Weights of a small GPT-style language model, trained from scratch on English Wikipedia.
Architecture: LayerNorm before each block, biases, tied embeddings, ALiBi.
Training: a variant of Muon for these matrices, 236M tokens, 7209 steps.
MLP neurons of a small language model. Each row is named by its layer, matrix (down: output weights) and neuron, and shows model dimensions 0-95. Each number is 500 + 40 x the weight over its row's rms, rounded and kept within 0 to 999. Numbers have three digits each.
After each neuron's rows, "fires before" lists the tokens most often just after its 100 highest values on Wikipedia text that the model never trained on.

L8.down688:452528491553536459600507449527494466409485509475482496541498514524471505537471492534433536485510500502448531524579534487514508541502534455458487514542451481498531543459467460518540572461554542455455513450546466434487531535486453484537485458506484475514633529522445497490441435533454543538
fires before: "0", "9", "8", "th"

L4.down364:481534451466494458502473457487474482511534475556551538504500516556503458500496449512488482546579542530497493521535506464506435509539490446467460462511588531529549524550436472489550524445500513487522505501503512512505543552499504502479536498516506497513444476440482458521478432444552560488
fires before: " "

L4.down286:511469559549524462476523501568539513567479516496431502469498473480485500504526554561546482550494500462539499489488517550517524570511504500474487367505464473466512477513538488533550447531468548468471541435412543487459510480553492599511460470461459529507547534470524509421590535514455525562
fires before: "s", "es", "ing"

L8.down523:508512466576493495499458542549502456399539457570427540529530594510476485473526538478459479513511453449649466542498535486413423489484543475514460477522449531489497529518463539520542487490537496547542540454546528509520513436425532449484516505536540477519402442492473463568508531514528509462
fires before: " in", " on", ":", " a", " by"

L8.down486:505526464525511446578546477529508451524577478434563508486461429515548509505517500475479413530517516462544538561607511554476529509495456527530495497479554467504614532484510442486489514553506529539516486465478440470403514539494407555501531540454469472471447482554480511415488422455489456438
fires before: "-", "\n", " "

L5.down250:551461479515572520539527482502566607490564512469511520528495535502491540461517447517489476501506445457564521543469397493525465550512474508434516493555464488484460429515532404474454555460531509463502478487518453568506482500535481468440462539579519502527457509482516463532427565570445514529
fires before: "1", "2", "0", "4", " first", "3"

L4.down582:504509503514485531513513514504549526535506505456463471474444572503516483528514558530498523490496481498505484475506518504483600518479465499462560499501420543483555616527472496477470458535481511467508496505521494509466510440526565552533522554498454438481464469432549476470496531515561553456
fires before: "|", "\n", " |", "3"

L8.down302:534478457489574505414567560380505552532535487489463520438456490484450489508491522495497514521532515484518498426445549484425510580522561480525495529502530487549490503500554464524460533556556494465525533560528529535526492565542555489535530584502516521500516565480439492415466538503526510492
fires before: ")", " |", " "

L4.down145:519533448474464549527497532507485441526491473528478508497606522550505467529502497469501598525509579485519500510490494474552432529544554460520457454510499481508497557537553497489453566529453487488451516498496480500459536454479435563471522520539541507501495415470452469467535527525474568433
fires before: " ", ",", "2", "1"

L4.down475:482538501546429569531524472484548461474532500448597397544464510507465549543472498489527463447554499544543579435450519537438497498566514495475480509492478510465526487452506516505499446474488484535484520486470504490534491474495495550504520430454504554525500431525472521456508512509415522484
fires before: "8", "7", "6", "9", "5"

L4.down92:470498539538518485514549525461468487476525443501559534444482460514457542456524477566445444473491527465484483464475516469515460568418533467711501491526504464538556418522519480487458558441498385543489512470503483488471449500519480492501426448542484548568504495578515483525475541495517473510
fires before: "==", "===", "The", "In"

L5.down170:509452543469426446427535435491497438437520500548524561529525434493438492510470530522576465527475513489508519531571561525509449562480498571386549516464481483405561421555545511473487493459450559492501523469464526509515512536504523536511479524443624512494489522537545485485501500475531489423
fires before: "\n", " of", ".", ",", "s", "'"

L8.down365:460496434481521509495600494501520472501574456481564465484538507545549536509549472458501475540485498460493542558566454413504544418526533466573530489502495470512459521452528533504541568509524475475483494488569470489539502515512479516528540423462515471501521525485499514516496460494440453472
fires before: "1", "9", "7", "8", "6", "4"

L2.down284:466527514448542504517518473483449467524504411456475476513508426498505556452453530381470492482481524442463540500454494447557542552487450447531499485509605559524552498449501504609460441508514474466564533519534415550502530537492462521455453537496540493478568462475451506488496462523514529519
fires before: " ", " +", "2", "8", "\n", "6"

L2.down480:505466489524483457492473509494455496522491578450519491543447481526543467537422540605498535567534541467557474436467527478523482452465446465525525562472504498620493485604439505553509573457481540562474535509533516457461548491479506465510504452574481451440490530461582492424486504534524516512
fires before: ",", "\n", "s", " (", " W", ")"

L8.down280:444479430428507498500576509439465574551437515494525532426466523524460539526480543534495463548503528462541480571504474534408465493503531523435532413491505439498415522500498459504507439552491525486499543486494487520544486483483498538528496516501575439478505523516472481454582459452473522495
fires before: " "

L5.down37:577494490543554522560526460486524433498497458498487530468473486586450553521460554529503533482449495502412469443497367470560509520487532465648546540515510513536588504524512448450509556523472521496562526522474445535526476497558512476460492493424532569512486515502552479490443480426506430459
fires before: "==", "The", "===", "2", "In"

L4.down210:534533513533443536468500553488479497447500531486578502492452427465520498467522503519478443527456516439503537469542458419512484535428502484496560529483505545543548486510456558471511521551448440520500420505494523513489467513519541464475460393535451473419501456486517512539532626514472534480
fires before: "–", ":", "\n", " |", ",", ")"

L2.down415:488503496494554474476460518475395377508481454435522539450467534546483535519489526477453557558419504515554506540501545506524543480472476450528519521523504560515525545389489487505512498577441528461533500538527498504525557456510530525494509476466541501538447415438590472495392489516487580454
fires before: "\n", " "

L2.down236:539514503494462434468489458521500387497514562441526478464488534485504480575411508490474520495509515476504514438544591446484524464544501535576472547466531507531542537517532458441536558561544473533449453523518536466515483519519463552485454483522509467555487497485523480536484500524472561443
fires before: "\n", " and", " |", ","

L4.down504:548579505580485440543514408501542440443470480527529543550505429490476500490490564469504539509523467478554489482472501518569469509502557524493511520446505524471451460570475553507466490456494560552492497429531480478442507506499529463503522480492522532476551501514444496438463495514527530545
fires before: "9", "8", "mic", "7"

L4.down159:447500480444496508530503492457517462489501450469507511503483537515449526517495500555477511496528431535410486526446500476590485583434519454670550408530546508474516508464502510511531458498442491536479541526553478511480505536522467525459430529485478499552475487485589538499512523501512442470
fires before: "==", "The", "===", "In"

L5.down541:503445470452542482488482554497518549446554493524504465519494458514389488557479521496513515497422541486485488550441521445462546476489548517638595628488512499523502391446479422496558525532447497510532487521520473485516504569465475520471453547471460444574428538465506493499529543411564448527
fires before: "2", "1", "0", "==="

L8.down607:513498519499412483526569444493519469478489492477497471583511488500550561564506510506548506486454532537432448435559549526514454512544483474377452556504443528468484509459518435530539501565493509461536467523466541524479460507493465559529493475573504544436474486519511507390456526491513504495
fires before: "6", "s", "5", "7"

L5.down344:527520435433543518492516455498551487521509511534513573454509462523397436529438511486490456555536508525412475495479460540490443517462509521496453511417509539546454487529509440566496536543563454460440520492576476491499471529495540529537447539440532499540501572489533452501510477474567550436
fires before: " ", ":"

L5.down661:496560451534530479468518408591483460428512554434528538549473542507473488500488538525475496470519586511518493549446530444486552468562473500440557515469581510529494509516474513510514479463522496546506443486478469474476529464380464490564465484544475502455537452538474547421455486521496494503
fires before: "8", "9", "7", "6", "1"

L8.down145:466578505506476609466462530515504479528524507468525460527542510549553578480522484498508525490500536539498504525547482539512480404490471453497536542444470470501489425488540592473545526464503494482455534540494471509455502546468512484498497515443484486560492494444422439561463502507511428498
fires before: " ", "2", "1", "5", "field"

L2.down563:469528506481497466451533471499533495500467484459484501543484484482547526488543514461517498430451527487520468514561499529478519429462390509485418491521509451477598495485467470454556543488493549423469501514488455563499505499481480597504479481505560523541570542514478401391484522556512480505
fires before: "\n", " |", " the", " "

L4.down345:488469560436499557505548573530472506501519545510454463512499475474503491521522493503523552475479490515506466538485467537487505400482456477442567563517541485567593555506408481472497443507465462512512497543534468500521562417544559421564496470536493442515524453511515476499510463506531497465
fires before: " ", " |", ".", "0", ")", "\n"

L2.down643:546491448470530422566463442577463486477502495458505507551478507513518443480444490585512416428539537456508483551507468498474534555562529516508438538476509500496472448511505485445424514466512531504485424519492478577583575540539496471497494447493464518469450501470507475486454485482566508551
fires before: " ", "1"

L2.down640:511477498486510570507592470583477492471463564437524432416484569458459537506544430443490529529482555494448486495577510408490475425486501523495484478466520489542523555469436473418509512503530473475555491568544465477502531512498437517500476528518495534521530507468452586524561555489595473451
fires before: " in", " by", " to", " Votes", " into", " "

L8.down757:474477528504541489526512466481460562472495426546505482449474555525492516495492526477451480539473474497560522525453477463536426490432517453504497472487516447508483529514533521539429474486497496526520576485491494552487497522495554484493454561569499478509488500545472533433434447577516543476
fires before: "0", "3", "1", "2", "6", "8"

L8.down176:467522390449545537510439500551436532539555476541478507520568536556518461493500509494509508510398486434498475608511541421455547494526536464606491493535421516456476547507555479493521464453508481488530463504505543481556496509444471497466495486579479467604466543435488524499566476450527479514
fires before: "2", "1"

L2.down79:618474525474559502504498581541489515505484515581501518463513465483453522490549481479511461524545525556490510464455469482487449494531478597485552519482410481567466496482504468502475491491631497427479514503535528538486558537535506478486485387486464504525465523517562529462425502442467517546
fires before: " |", "9", "0", "4", "7"

L5.down531:499554492502511527558460467486460484458540456547597464535542531481590519460520519467444495437435519488543481514506605427479507592582563442445556556512494464420506465512530525501395479462484507514483545519421517492505540458468503508488462532493562543521485529464494470410551540480474540473
fires before: "0", "1", "2", ","

L2.down316:491509543579539457469516553470521538415481481497494523493441509530439450510529483582492500519432569535530546502502570453422446496540559475434443542411542536506566535454466450486509502407464508501494529508561440469488542444507521439506470496519529466518497523483638497429484514604468502526
fires before: " |", "%", ")", " (", "2"

L8.down660:555585485503571521444459497509419495528531465475590476511476507464512451494468503555479517449487509471446483572499487459555441550478507507618559474498428404464505538515499524518570556479488553531514460490530472526481547517486483476601490538508550557527452556507453466454527509447479472483
fires before: "1", "\n", "2", "tri"

L4.down671:546507573527424475488515530518553438457482453487468495518492491539489444523561492560518533487472480470452537477539522465551533422507491471390582572466527537514552531580458494447505440496437520553409480587518487441517527513519468455486491531534548494463522512483538493453519455427552538475
fires before: " ", " |", "%", ".", "0"

L5.down259:547471477442503571427503450510482536500492484459503515586489492473478473494459536483502445551545517451491540459466419484487485534494505503437529558511509527481496420505457561466439481515504532486561562454490449510559495546478500524429507489479528425523459510572442524428446499442601406537
fires before: "8", "9", "0", "7"

L5.down714:492481417502523462416446482519475498530557509558538500461426570508559540548523476524555466509539507581500500512445517495505509525517520475431523443482559524546539521520450448608527493491509539560459457450542546551540523476471437492466440480419481461500531455449426469504554473487527519511
fires before: " ", "\n", " check"

L4.down766:498551488526473555532510524519483509430494527460480485509508452461464491457467496511501484463550547475463535484432476530460485495582521457405456537532489583507430465458480514484440517479486518498461565507468453496534453461536581549472487435491512518460511460554494528444519481474513413410
fires before: "8", "9", "7"

L8.down299:490465524441535519456461563538532518558507453531506569493505509475476518459419589503485458465510534489508482483466434482512540431511466559602540534446483397504523508502483514494488521562488479493504476547464566556480499484537538508530535463484560524450521488572539484442507530499506559485
fires before: ",", "1", "0", "3", "9", "2"

L4.down627:481540451502491509517452503475501489454478456495547471516563517541502508456510544521493515459465545486578457572461580529492515501465461457562460468518519508559517458536493602508592534431489477437471424517462478495472487586499456551505545485509489446490418428450558419476417502449522504475
fires before: " ", ",", "."

L2.down8:510565481510477488494579481526461502482476534497535456633480451497543462465488510507461490478464528598460538510468553485461501483514433488438492454518488537515563461497551502458592449499450527476505550442437542524512524485472440426516473466464470460521443519489415389482523530516543526486
fires before: "9", "5", "1", "7", ")", "6"

L5.down730:555478476472454427472494514513485490583455459521431411403517537529497528462574430516503448504533569488546489468497558474488465475481534528529511436457496547526490458543471489497510537509504491543521538515559497569506503443469523527518526547629550534511474438500480507427461548425568499504
fires before: " of", " as", " to", " by", " in", " and"

L8.down139:480499494443536464460494497557480499516588404461491517507554556472465496546508498432510526443560518467545472519479503455539505557501476461525544578538474448559470474485556487477464508584496433434544479491545510467498485453551552556497510482520521503495494487540507434454545478467505553529
fires before: "1", "2", "6", "4", "0"